{
  "num_hidden_layers": 8,
  "hidden_size": 512,
  "num_attention_heads": 8,
  "num_key_value_heads": 8,
  "head_dim": 64,
  "intermediate_size": 1536,
  "vocab_size": 32768,
  "hidden_act": "swiglu",
  "norm": "rmsnorm",
  "norm_place": "pre",
  "norm_eps": 1e-05,
  "positions": "rope",
  "rope_theta": 34900.0,
  "rope_fraction": 1.0,
  "qk_norm": false,
  "attn_scale": 0.125,
  "bias": "none",
  "tie_word_embeddings": false,
  "parallel_block": false,
  "extras": ["capped logits"],
  "init": "normal",
  "init_std_qkv": 0.0242,
  "init_std_o": 0.00604,
  "init_std_up": 0.0242,
  "init_std_down": 0.00349,
  "optimizer": "muon_variant",
  "learning_rate": 0.0107,
  "lr_mult_qkv": 0.4,
  "beta1": 0.95,
  "lr_head": 0.00705,
  "max_grad_norm": 1.0,
  "warmup_steps": 200,
  "schedule": "wsd",
  "decay_fraction": 0.847,
  "decay_shape": "linear",
  "final_lr_fraction": 0.0,
  "batch_tokens": [65536, 131072],
  "max_seq_len": 1024,
  "doc_mask": true,
  "train_tokens": 954400000,
  "max_steps": 10195,
  "dataset": "wikipedia_en"
}
MLP neurons of a small language model. Each row is named by its layer, matrix (gate and up: input weights) and neuron, and shows model dimensions 0-127. Each number is 500 + 25 x the weight over its row's rms, rounded and kept within 0 to 999. Numbers have three digits each. A neuron's up and down rows have the sign that makes its largest values positive.
After each neuron's rows, "fires on" lists the tokens most often at its 100 highest values on Wikipedia text that the model never trained on.

L2.gate935:501465452496485528552492544471491536479519473467498489473504521467464530484488554475506493478547472503469485502494520502486491504504520473472477503496499492496519521509482495481471495504502478496503541517515473494522458540495497492484495533575490496507463483539518505515532518491516505477477497494502502504507522490438489480525526489484508492504517487486487499479512473507469505515476
L2.up935:504472457449471495467518490521518507510489517518528498460495527483479508468489521453566445481479496504505534493502505520510523543486549486542491534506497520487487516452505479489510522491471469465472484487494498533502575490485474477505474483482440507453529505460503498494508504523490499476507472515471495514485507521484489509497494516509490500484518462483501513523497541512489490511467
fires on: "-"

L2.gate678:485506541487526505513524539497500519521460454485479507480519523518494507507470524478506522491522536541492528475486465534483487443468481497484527472507457518516510483506484563467528500525489526482483476455499522490493507453536495505510506480534451487514505540523495474564549506501552505479509500496532509506519535507508521491531483502470451514473516500495511451485500519475505486502520
L2.up678:497445520488490495482540514475528470477503511468482477403455472519478510483523500501500488480487548514486485513537525492476504493480504514562440495519491483486529537529544556488497511547510475510535505535512523508514475434487443500474510524481472508510476514467465511488524497509542511514469467490472496502498515473494472488491497497549521487479493484547499481498488513494447494504502
fires on: " to", " as", " in", " into", " without", " a"

L2.gate911:511495485483501512486500504491519496503494487530491506521479469496491504510555489502514506500505517507491495487481443475527493493487514484475481535533511503530502475538500465457485469472499527483499478461532490497466508506510521483500524507504521414506461526509497522494482492479514478500488489489508489502511499500507549481512540505470510512504517524528521486486519497472499472481494
L2.up911:491518515522470519510467566501489478502520499512513517494513502542526484520511519522495510516486484505471521484531480444542503566480507519432546498514486531507506455481503533499523524548446421472492527514463474490517506494485460512516516479483495467557528505522493452511496523519507498489510518525450516527496522508518473549493493527536507527470515514482547481509513453520473535556498
fires on: "\n", ":", "ec", "g"

L2.gate61:520505510512508499512508516506521534496533528516497444508482459479508508495511548523535540492488512476533483503523512491481512548521494517511523492504482512548500463503449453515499503535478436497464533511511525507505545465464496526484532482454510485506489495507503521509479515516468464503491482497498552457493489488457505447490476497527489468491501488471466519559481488472442498465475
L2.up61:491504514479481509506518509541507516497501512499499487467531473484451520563512495497530479455481453509517532501536537503475486550478584500501508506471489512474429510490479517509542454457531507545510508523514530486497539525465495513493548491490444516520532489512469476501475539459487485476488512509528480501522499523454458495516515498530476494485506488489451511497515528493471502484467
fires on: "A", " 1", "o", "0", " A", ":"

L2.gate182:517498462488555477517494481496527518506498462472497514511477470522466454513483507470518543481530538501453498481512510493518493449498510467531518539476484508481511518484501461546463494492538479529483471489441455479463486521458475510484499516500492502529520503491513483524481500515504518508483479478527497505502522489505473509468482476471453531506467542480495479537498511487523478495526
L2.up182:454511527546497519511484478488457489532521555568481493481496472517540499501520473529494471488506563487484515513538479495545481511501498498504535509513539490508490524481532455521489472495488493489443492506544465482490490484473527465516497470539526493489482521512480515473484492497517501529465515480508540491454541468498526481511497504484478492483524493545507534484501512487514466529527
fires on: "-", " da"

L2.gate533:483506484532518487511517499506537485544514503487481485522453500517499456485510516464556536476512477486523450499522517502501468504498487484493494509522470515509531481568480507501496509472486500554490535510498495537482431497498497502501511504511527521478412487547521503512475487511488492521513505464535463528526474475532505501493515516517501474480459548459463493483488498471484503467477
L2.up533:509517507482517461517502508484474514488491532488516541472485507466460510513486501507500505493520489506497475495508463499514468474447482523503508497501480528515534495480470483496501522488485515473491462516501495438533459476466530508540422537502515479521490470491511493521494468493551493472565473480524487484503499529526529516482520522443511520504468491507508528539520538470523571492537
fires on: "im", "re", "c", "in", "em"

L2.gate1104:517468503481547473503477471505457514529546512450498523517567525505494453532501511554500489481516497513470545511473468503527481485475515504471500479493505512493560519518502510498470489485477500492567461521511521500492495444513462520463529489494470476513530462474492491502552459493493498464480492476501466517529501508493463489459468461543483505488522486473491535472499534515534515491535
L2.up1104:490534513519491496494483496495461483511493512509502502495463499535541471525501490506519522514488504502500489525527482483544504519529494481500506525513495461512543498481488445527488486503519543508495525503487500514452503473505511508519450495510484535550439500494527474503484526474505488498436529481506463473489445490484479496504478497507452493502476488505489471542513492494469474506528
fires on: "-", " of"

L2.gate400:477503563538479499478535517474498409506487508491493500523478540515529451530456529472506494524491478484442484485515509473498451475532505504466484521472525494501481482472499508488537507505487540514518460519524513497475530549486481506524506477522526512492447452513476517511552482513516524490539495498470453509522499477469477536491505503502517531525517514496486508522448497448532502547466
L2.up400:539472497516475515469452505512532468513494520517510501486510489500483526482499505542468500515515536524529482533535478478529515495498514526524509482453482512489448524488500481494491501476533510495489528516511523507528486490481521528526528495472466538533492503502535509516503507500467480527487460511498550460493445534531516545484486482544500529512492509515522542476482522543489470468487
fires on: " |"

L2.gate1500:515514456527493445468493528483472525497476493491512497495531464528549501464521537450488494470540480479475505485484470537498501428512514477496499481527554480506541455536550538519495527542510480515499541512519469511552477479539456490501468469496488512466512498533520462496447467480496473470508554475468526517513503514487492501497516499456517482481489460545480471510498514494511498505452
L2.up1500:507516465487488464495489485511471485494493498497490492499511496512470493483516505470470526453491471497517509505481499512508517455515523528515507485528508491470512497490490499510527502512500511462507490529477468529525468472545526502522486479513485509514521512504440558485483460513503471471506512466494538504533587496477492526488471490467504493502526471505502502510541500543469478508494
fires on: " |", " not"

L2.gate865:568463527532487522511518457502489489484512522546508484511496542476532492495487552516515500437521491530532464525502511486531556497496518490512476494493513485506502520521503522519504535531508499491526454500490501527471459533475521454470466490533478486485518530499514529478508479537519482523485442463493457532472549569484461519506482491476515515506514483477502518487514497510485507522486
L2.up865:547491461478515502476481464521508464523512511495496483518480552491517510512459524475538500505509540499529513484478517547480522510477543516498554483502523480505468458504536532513543557492503516476482500496471515533500448523502518458516452479511481500530481523464501546469511536496493507496528479421508492504479531492498476497505495489508453500550555484492465516523490511472491501536502
fires on: " for", "-", " to", " earned", " receiving"

L2.gate1313:464497523523505535480482533568490540499468494586498536505515511496513511499508496468549546506497528494514467507481494509509522501469485506513507485537470507479557497481451490486487494511553492519490521482488489472488524536516516496540528545481450504498502490458508503476448541455509449481532496484519489511501504503459493503466520498465548525541561517499545489516567514529468478525498
L2.up1313:499468489485484525471450526514524503491459536502473523472564483490506475448485510536473500523530487492517475507552497520522510528489536491499470532535488538471482491464509468509529497516536482485496511508460523488543537494491508533527518494474490510526522496419484488504489497474473485517466495512493525492497479499441527469499557541456541512513523568473541514458521484518471492485495
fires on: ",", ":", ".", " |"

L2.gate256:461486489501481503533505487491500495480479549485477505468539495498538503529543495534477490525518445495517475476488488536526478545525484496525544503524489511453493479505492494410493518490511476490501542486518524482473484505507472489451493487502482515550471524533496520501504483514505536533533477521498500474477527511464538501464548483504473517544516477499499500482509546532491507464512
L2.up256:494446458488467481508506533498495463502521468516470493516479494467460518509468480527538513493432495470472521490489543534465481519493478529467496511492521532518502501455513485509482506516494452463468488487490496494541489519502500489529582510504539500494462466499502507507496493501519540511535478479536479503484453502466464469542499475506472448533525478488532486543449474506497496500506
fires on: "ic", "ent", "s", "-", " comp", "al"

L2.gate393:556489542499492480477476517509567529471490451454502497550542434481508498511523515511509479519482496498508512475526506483518491488472475489515534455531485521480501489521486567557498506521522513466489524537491478477506517482497473507493531531499481505554484481488477535531447451492513498483516547530499542520507462532500471471499495540489495541519522481524514497532508503509481485547478
L2.up393:487525521503492479516562546495493507500469504507508497538508504505469483499487478500532482449480489498494502525487518483503500516540491517444516492477471500437542481519504516438475479532478465523514496490466471510493574514494491519491492531560505484471478544491505473493463471490486492527522518506481502514486472526509483490489502482497507495504496503510495531500479485485542523512479
fires on: " |", " o", "\n", "O", "|"

L2.gate1244:517495477488498513452501530520504507502487504511486480466491484472513499503503494496537531497480496499519471513497523512498474479456512480506493474505497472496501505479509510521496494547501474517514466491480525505492494493521517449468523472535470535519502481497536472498518496452533542450496452521495515476429507501530487551503439504498513473508486501492496498539488476521474515514536
L2.up1244:508511503494519481490494481486496495519451465485443526506478467469522496535509438480473534511520514492506541516483506544517488480498491513490529508501469518481495485504459493469494517485509509512495504481471496508498488504471527504503523463470498497489490490519527518489475468484525506496515511521516475514493518447537493500498527522531469509487494526491532505501522541515477474487523
fires on: " |", ";", " of", ".", ","

L2.gate422:518442493542464518533485555488480519485474491501470488470469509471467498539477512491502511503449526573471513550514483465483458509542507529532533506513513504514451504544482493495480484546521501476500481488489526508533504522487496482449514472502511450479497490493439493503517483477479522515463445499474520481497527441500542500522509498486486457506437486490531497492510519516509498511504
L2.up422:508507535521515467515509509504518526487478491512522493510481551464520493524530515546505469512505486513492492491501503512502444440494514544506508477457479512460515534487513508531518525526508497540529495517453470478513489537536508474496494489472474524464474490508474498491440483498511480518446546456471521494508511458535529510502549537454483513497524489510493535506487511531515480490526
fires on: "\n", " the", " there", ",", "The"

L2.gate228:535510451539511502530504457464494456502525518553497488536500490530509471495502480507511523472499510484518488543526510498512485503461492478509524487535509546475494481510492495487467487488483509462519473447494486531517474484498485465519470494515538411514508487518528482513488515478488484479519555527471458523486471497488498480518513526489484514475489516528499519495521507531534512495470
L2.up228:485499523526501514495511491480486512493485497524525512521526477473528477497528536486488493512486528489527485483481528472525511478455486471506547504505523499504445469537536492501510481511490521518538475464521458506495459509493511484456487511492501487466530537492545496491480529516496496485470514486475450490443475505520513502521486532437495475485496469520502543483527513503521490491461
fires on: " (", " in", " inter", " 1", " the"

L2.gate90:453509496462494510480501524542507490503531437431505486486506532484484521499505525531488463503498483437525495523474522503497478491475530464487500457510488547509524509466524461515457442492463483488478537531519507516505523464487475458494495494481504491477509486504514464503545513494516482499474478555515516508469513483505566520479551517482532464475506494483521519532503496543472524518508
L2.up90:451469517477553492479544511510514505434493504528521506497475541530482475467503480508485507523523512494516456516489459501498449488506518469532487517506517513470517520488521515498503481496479503486464471512452493524525535524465543488509498491493503486461460435592459486513505508512481486510520470495449496482492555519488532503488539500498463494469509474466492501505475509505473512539518
fires on: ",", ".", " |", ")", " television"

L2.gate214:479527549519537506471515477477519519494494464485462483503484492521508460500484539483488541489506471491498496494474523523500533517518474504487540481536489495480474476516549518439507535488502462513485465480448451516548519472527458426502530484495512476497551540466519535453481473485497493517504516512517497511489507453496493490529496530511529457489480494531472485538451462492502514501514
L2.up214:519528517511466476502498457537461472500474481457498502510474496497511505516533454508527486477527480499517550522482473475468522509506520488504457509505545465473471506532485514517541477518467442480493497485521517488489449484515500521552525469487523581496464447524517495506530478504514486503520512474476468520522500511518486513532536512480489472488517546509508496473505478506497483529408
fires on: " |", "emic"

L2.gate1032:519496500475516488520505517532510505460486527518514461493494522482486509490482520523489544512471473470506420475539491533486507467490553501499506479459488521531464487528510482542452500480518493469512477497478486521500496511492509507472476514468498495502478503488576540540497521444543512517526502481488465519468477547460469483487479509482479498470528495452509491499494524521512520503541
L2.up1032:501448479543526489529470489520518452466505467511502488507539513493472447472502496513537449544499487474555536519486506506486532477529449471538493491519511489472491467505480463488539486504508453508466481518529514516527492548504486500491518507469502539476510520495501486515496498515500512470494456484471506490463523527523531459529482462511556480490489526439534535516473541464498507480479
fires on: "-", "/"

L2.gate1182:479469484476499500503497481512475454458546463478458516475437491471466508462471524539535509514469522518479502486499476449477457490526490492477503525475497472502508508455533490523472497490537462495485474485541467516496540535502442487471518468435503533525503501523487445450497491517466498540460496513486528439504518498514501514496497451485450494476493512473479504492495507500509527530477
L2.up1182:499536485506485507525499500507528524532471525514485522482535494477517511524492527493485513529473453501488508520493548485529497526485568492508542451508478450465470490484502447490505480494539497499484473485521497492535492449518529511509482485472510498433508546483522548521491506508538542476503525501493459523510530513539545471509514524446517522497483516495490533483498479533514479499494
fires on: " of", "loan", "of", " family", " →"

L2.gate1169:522471484438503486521484528482506487536535504535515496505513465509489497489502500580489487524516476483482511481493487470497483526502508472468529491537502482461460504475528466512538485458503446528498484494502540501554532555513457525487563499553480422513516511513476472512542504500533510524476468525528515492546483495533477502471483507471489482499539483473480473515500482476529487499516
L2.up1169:474456504485517538464468483498514483508513503529487514504504507523520503476510447490502528545477457491433499481494549468546441487527514503479528519503493511475475505536489509535483500472492469483439510498532533525504512535510496532433475515484499504526514543504529476493519499485504532489527536500463462526452492492505502507513511519478566461429508510464488537483509476487480481499549
fires on: "\n", " on", "s", " set"

L2.gate1018:537497485472484515518489515503504481503466482510473493488556511542497491478461507486478494511479486547488505496504506496502442499521470495505526518498445469466479487516509505479468441510490472489435496511540447551563519506516542532499495548505497496523479494505495500506485498533511492513538494504471481490505479461509509564482510499535502486521497508464473522532501511516523470476544
L2.up1018:484551502503508498489461462539539463506508543523479455453527497538497501522472508478494503531476469541494484473528474491514487483503521480533505470523560454471530509481463487488503512536468450505466458535513473488517490503509515506491484513477482469503504497522495465470544528475503511512520477514507470490526509525513487515475523512479496508513471506485495508496524499470491489534521
fires on: " of", "."

L2.gate910:522484524444462477493514497492510452489541569484484465497554480552459490477507526456427499476528557461500547483515568516514484493491492472512532537448514457476495508514497517517507494507464513491533495496501522490513474501470499444479461494523521495440505489472474508496484521523500512500483491496499490519482493474491486464516494492483531547529498528436538512495528524464497468471522
L2.up910:510531504519496458478498493515487521538516487523490521510502490471536527544443496486490501509466457469464489465497478511492504521476466534495507503494512542495492513498512549459497508557437510482487508496520473476521528503507465466521506517481491496565477510537461490481485509538498516505532493502499507476506520489537527492515466526525516473506480518502487480483516498527457466547476
fires on: "ian", "r", " before", " German", " Western"

L2.gate723:525465488467508482511486477529486480480514495509516475493487538506474492486464511578455501519501507469483506515482495511518503482507514508505549496504528526498533525541484494523495479491484536494460546473492511482539487457491459498476490457475484495497525541510500530481531492474478489477479461499505516538455495519556511511462573484552553503472510495455449522535524452514593516473512
L2.up723:472496549519533544514494506530558464499528488458493496496519477547473547516490483501524483501548483463487457524480457527492498458491495508476516512495489471488537509520520490508476497488513514473516499491482469485516538517514488499468509489489522494468479534533476499513509460499534530478480476529465482466518480460531447513471525516469569492492484491509511500449521532469517502462493
fires on: "\n", "\n "

L2.gate315:512494502457508529468518478480479507462504488505520488500503423527488506454474507512517531509518513518468488486480501519508497520530511456508499494469455508489513497501452435517461450542459468461465466471520577476510501477511465479486526499517503486508521519510537501473477494471519487506528479489518530488500539484507519497538474466456505485458503490478484508493501508478502488499464
L2.up315:477540533515464495471472487494507483483515492525471476479467481499462494475506507498518502479482483518459508482483541472553502488476494486472523513504484552487507514502511492522427514511533457515490467498493507503485518512498499507523456510485517484516489523460489487474525506509515473479515510518520505477495502553541499555485461513521495493497483483451542506483520509494478513466487
fires on: " on", " about", ":"

L2.gate1224:449494542527514518465524497538547546457484531512442528472466505534493510497463483515510495484475445483506506521510496506512500500524518535477486511544534522500456476490541489482527506496509472491490488544477504512491497519536528456496542478481485481461446478480441495500484520463506484499472539488477453529486498475452505535471482484488514502481531483517498507478548463523485514472494
L2.up1224:517528514521537541490489506477434519466479513473473518520466518508495526494509497519470473491513529511490505513518523483478458498486507510493495558501519437486506536516511500523525500500587511488475494458517488470499482511516517517461505487523457479490496494479499478487489488495496511549551470522497480526456473531507474495551491492526461494509485499439456483492519493488495482520501
fires on: " of", " between", ",", " to"

L2.gate255:477522515519538490469521539469489501502452484510539492503543537467511463491468515514493497526539514503471444469550498552507472477492515499460512498497491519530542485497465476490476550475495491515512493479488543496485504504473466511507527456505463506510515484564526524504540493458501449504502494484473464500524496515510485517475528437523467471506543499491476522535518549511499464478505
L2.up255:467511559522466507510506512465529528508471514528515509520522521498490503486465514499489528497505545467485546472501500555478449481518517524521518501535526521500472453460512487515504504511530488497520514509482486518512505504496513530505510506468535484498486470470531474520558525473492483517499504507488497456503505497518520507491497501487499538498532481520491536505557550501528473507542
fires on: " |", ";", "("

L2.gate157:545508464446506489453530515523505501478499496523545563538491508485527507513522460452499473485506496533513475487510500470479510513470506486510517509483515508501495499488495507540495455507499465510498517482469510528500539501471469471455501543514493516525467454500508506507477561494503497439508498486485454523509524483505544503500447482469503520517520516517506494507486456512474531518461
L2.up157:503516451502539517516516506519496505484515522476496515530500459488495461485540500528492515518521473459519485477489481504463481515493493453538494512487495493502511540497464469506497468520524478461488465527503526465552532519478505482508526488465534503514493542473512446499483485518485529463495495479478515514514470490488523481541484493493474542474504531521502494481458499470563506527496
fires on: " |", ",", " /", "at", "iot"

L2.gate1242:528472506490492493490539512535505485527523461487506519508478484462490465466473497457548493536517528551513478487527471516519503466516457495489494523453462509488501515486486511504500492504501506459476479469521465496516453477511499476513492503500476486542532503467517544512519493536525523507546441524487472518492498533430508487486556477499516510479514524522528516466477474484538494515490
L2.up1242:469488515468529499515518502568478449478508460507476474525467500473486528512509470512521475507512509517493534536480488471530541565501469519478493501492426527489515500483483527459492487475513498509479527450499522487490502467510500459501514510468479490530519508519523515509485517544526534468521496516468516521486512531463507480492517469504506499495499505470485513509488470470513540469523
fires on: ",", " and", " &", ";"

L2.gate479:508543491470483448505536489535468464498490476513502481474536481495477540492470520453517506486521522489507506448520494498500513525477499490495517464510506516474470511541476513485504480476516468481478486511523464559493495479531511526506492478515454468548514517521555481516511510467513504519486496479547485538508498496501552532522475544528484483475484496501466496502483484493541507450505
L2.up479:550496486514502462484502490488451503518486520520494499471505541536511488492499527475489510529491474507485477509452527496524491499491536525465477514525516561461459501481521493483498484472523509459516534511515467455445497506539482451458525495525499485539523485516505467535494463470516520540529525516510528464488446470505500506518471507513490516512474512516517506470529519478545504490509
fires on: "'s", " on", " at", " to", "'", " of"

L2.gate270:552485472512473480505535478512457492515499491505529514489478499518529494498441500499518473537511447522490525527493493523493503517498484517440486489447517495518482481474496441533484517464514474510486478516468535490519506491480517489493502525520463536465482550522481502495524474483481500510523466488498497449477499543532527530516531485509484544523485475518460531520488514498529506458500
L2.up270:481512525518526476460476507516474489529523501515436513474491442502508482496528500533516480478499547563516534501529470513516504519442464513476518476480491464508537507525536529520465496493488494522504501482516483509490500504494492473479484529465485470494497449531502455491479483500523551500508522499494516507562498498508498503496487501519456496513431499468541485489522535489530521501511
fires on: "-", " of", "ens", "up"

L2.gate882:501479527494474471500542475537478487493479531482470450477494486492501533462509482536513505502477441457496476536520452540489499479531473499501482473543495456508488503510511490514509467479497537513494515500511463512540470553491520454468495541467479500481475511512481506495549497508487528474531445467461515494486513516514450456516524511492526488482472511542446486462496543506485535506504
L2.up882:498458500503523517486490495515458508529511504496501457473510489473487481528486467471496508499495497524497509512461542514527451459457515486521479475476497514510535485517504502474507493491494524516531525481456463495462465498493487516531483457517488493514513491488511520533494517478478502476532480507470523485514474506527481464513484518501464482488495496494510496548491516543503546515435
fires on: " by", ",", " when", " in", " as", "as"

L2.gate602:468472540505514512535524539489478498489493479434501527452501479507489483526502444516502448489495511515455495538460515492461514485581560546483476473500552542496510483518521544503492477478475527520525506516495480505526503523512459569517514497504503489518516483499487520475536507510501511524516507535483472504466482499477529509517469520481491513511511536520503533452468471481447529487499
L2.up602:472481480466488527556500496519507489517514476531475469474505505530516514472474486495476509480469454484478516516504470527444533478496502559510459507510466536508539527505520442448511461481492530485457512498497499501498501531501571485475524489524508484527526540533518509526512489484467524527479520450518471457502484522492500502504521490472505486498498505517462512489489487525472504492472
fires on: " most", " best", "est", " in", "Best", " greatest"

L2.gate152:492473479480468510482506516497535492473444460533519497500526490474528497517526456490467467452525473522476533505483522541505462506487464516525503506530517524512493509482480486490517548454511521495512550508451440509521488513533512495481463535507488516455491507457494491470477499523478444537501487491466475561484526491472502455496513455505471533491502533496504507504493506503479498506523
L2.up152:459490509511478490552528535517475521510514495485453492478521461501535488529538498493455518479488505504473515535516502512492480499520470521494485503489500519507486535484468449516503504487527521490482540492463462526474496512508507495482487518514500513492446500542504477559535472475483499520500468506506507523508461481490490509513546515484484517493453552484489520523474462510453515511496
fires on: "-", "d", "st", "s", "ing", "al"

L2.gate319:520479499506516488500509506512489514481502467490463462504498522504488477525426526497486488496504513480495474504490507508538483521428509565513490494511477470498470487514460467523468470563458517511480500475488509470497501515521506530455470523562499461500566473471486497532425489502475518470515516519535480505519567499497489490529515469511513470495499496530507473541545537493520503481495
L2.up319:524488525474525507475512526501511519486491536523501493482502478554513518499537463492502464492527518533494498480498539505485493537511536509494490558479560513508464476517457499474496497495488484560495468510477483508516504512561508469471499525485505507506478532486499519508466476544463530539503489512487510502467507458524476519486447515513528480481531485519488513503477530517471484492464
fires on: ",", ".", "y"

L2.gate280:483471500527491478488531499483504430502470518487487508515502507477488512509531535513535508489496499496483500501496512530480509506513482533498498497540551525497505486536478531509507523536487505529544537486510506488503512522518439533498493504535508468484487469531535528481483496548553510502508539529464485508523480530483530484499482547492526512503504499547560472466487451472526503507506
L2.up280:498501495502512520467532500478537496523486507476511481510475484518485496527507453484482491435495518495534474529484465503501535492503482484518497509488424490519510478543462497521446530499491472508497505500518501534526495526508506488470488483562526553509500485520508476553506464474475492500487467517522482538487556458474463515517491513493521465489505505446499501484540507478512524508505
fires on: " |", " at", "|"

L2.gate1049:547458487501507508528509497535484444518478506505517515498507474438477483524495476468510512500515482454511501503505517477487535503535515520511516493472529504495493550557516518517535531546506506488526459487513498553500474492507506514499503472511500518514509519512487441468487476531529570526517504509533500504452492519545554518509548477481497491495516482467465509528494523485486502514505
L2.up1049:442488507528512531553507530535462508477493491502513501481492492418544510542483490475515489519508452483467461518496473540513558498494509484509496525548500501520490553514435453540495501530554467502504500505485475540493496509491485526512510521461502487546504489506533556489437454510496537519505475507466507509514489508481516495523549498433520526500511504485468479500485515526456506492511
fires on: ","

L2.gate1117:512486480484489502513525545513455519469510458465508487505501512501466480531531443474466539502540487447483487468484533523510485478488463526499503455516534517470495529526480527506511500516496493501512514522509509489485489485500478476474531498501481555528499505520515504500496476486506472494448487515499510439514497526491535482494515492518483530525519542513534502550542490541472501485519
L2.up1117:474524487512510478520512450477501467523478482515516495514475505469504533490549467538565499501496471525515482472493522536503468536494517495536522504449502490500528510452526462553489469529484471516485501525470466508516448500523490482520488544483510511482524564525501516531480465491516512495499506492499494528457489480492500494532514509492488512483527521507487471496523506501495465484504
fires on: ",", " there", " while", "There", " it"

L2.gate879:448498529467560524495527540491496531468468464501491490531506488529481491502499515485504512539528466520493450480479479496530471435495474459484481514467479489493508502520500446509499476465487513443501539497534498515542493473497529484501529524495502497444458463523546467470519503482467491506508509489490478492512459507472506507492558519484484447489497477510505476482442574482551516515482
L2.up879:515506473515541504478495497514483492472473509583526511476498493509528502510483515540505538524509503468507499534497455529523483474481488468458526515503486521505540503491535528510473511495507497485461531513511483511438499479494511471502469548471503557516512479514506474522478510488458491474516516500492503525488496501488487546494511503488458528498498487506458494482480510482524508538514
fires on: " and", ","

L2.gate195:523491475485528497480487536468486541526413504489492541525481531485500512466464566505532475528470465500495472493502506509507502493498469486547542483511533512534487534561523508547488514503485520491509503524513475496513493498511545500516541544490476499457507512535484493455506516508517499499497494515529539480496480501518538525498518495468545470483477481542450514528518526526469515527510
L2.up195:497521519521506483515499511500468477516510541510472522455484513508490495472509473516549524499517526487454489503467490536492461480502505474508507516486522500468427490452505482496511486477496492504501491521475487519512527454522474494471530515478483468483524528491511534492526487479485520499518486512486505496498492417540468478521516505495498496493500507501559496523466484489467460532451
fires on: ","

L2.gate635:466471471508561496524557484528508506488492481512485466516528477468511512499507522461493484449527486534491542533556503541488490498509489556444500491538478516498513492466480501512498505459504513447483531517469477503500505513519472518502493502496466460513453493510518544486520531516509482506468475510508480510478480491516545442501508507498520472481491501463464512521493534521489508508480
L2.up635:511474461485547531486472476491514483485512460506499558536467510514492510512529523472494486495477476526519481502504512472511511544521514502547528452502520500536476508484527528510547528471460505512492532521500496483567475451477488514500477410517459465484496496515473507511544506481511490510492481501512491521530502538465503536516503485489480512506484534495497490493474496495522505498490
fires on: "–", "-", "s"

L2.gate636:485508551528550476491515498514499501518493515526472497544510513487523449484524494499557532524501505480492511515510466516477503457481502511528490496473478494540437493456522522437505538500494528530511461484521473501505516470492487462471542489497495524518462484498477522500495478459490540507500494472525500534473502509531496496491480527474509479516461495493473501499542514468526486513502
L2.up636:498483501463471547512505536473535492462488509437498472523496527477523456489485492490496498447541521498513499490553456537504464511472534496531509507517537487479470518520520539452450498523520521480505505502557544490537499491520509480446491478496488520541461488529529481544502510508517541471500540512493478470489495466467524475512497485490510494456457493525543555475504497500490474504479
fires on: " |", ";"

L2.gate1029:516520519441473516508497479497499498477454515501483504514521527506534489507510530507528486495484507516549528517549511502507468499520503536450495531489541490517449519471434510459491531476517469518491526495490526566490548537539524534486512487521481535478525503483505491514538523491519471530501514487511474484500493513501516497498484518474518509543544517458516549493492501494511467450539
L2.up1029:532470505508525514504506489520481482502467520508540490471482517529507452499539510514528506519550523494543496472502523552504488562472479522474536480506500514495508527477528493462509530490521485513486475502461477531490507468497505484546428459473477523504483510502518523500550532485556510524511494471527481518499517475490479491468476460489460473493532482493484490526533458526486484515520
fires on: " for", " Win", " of", " to", " Loss"

L2.gate995:490462482468494501503537509493482512502515497490505535441499561511516526510512514534445533500447461481515459526511501480494469505464494498492506502477473496489501499498494515459455512476491468514465467491503474508527508474483505482511518437474501520487518509529548491491538471499496477532527496507544486500503532450499515533509492485527557443523526464481490488477470504502495514537533
L2.up995:488440494496497495524456451456486482509467487492513456476503506529548529450504456509486546516499506542509479505492535548458498510524484487488481513490555468491522498492479503502465502494487498553473482511498531447512514489477476512467522534490564525504512501501537505505545498516540499532496486542512496492525519484464479520469491514470506479514517459485453507497535539511487458548484
fires on: " |", " Republican"

L2.gate1124:492518497497490527474517496482512545528453464506516492513532483487450511457473497506512483494472481500474519497504538535490500467557464486468445469493459489479456500524477543539513539522522491519506505519509514477550499522505554547460487463544464504546494500527539484510467508483535526495504560454460471510527502463460480526481497537470509525520529490512535541514510432520485493491529
L2.up1124:515478543486478470468478520484530542478458488531440496501490502536482526551535557476493501511477499533491494486534481494461516514494536474535485504504525546522473522504537481509512498536532460479474497500474486471488531476498511480527495487529534507487529562441519497518484463489490441485504499538517496503501475468529474513492484493471463527522523483455505483520548498468505504504501
fires on: " to", " of", " from", " once", " times"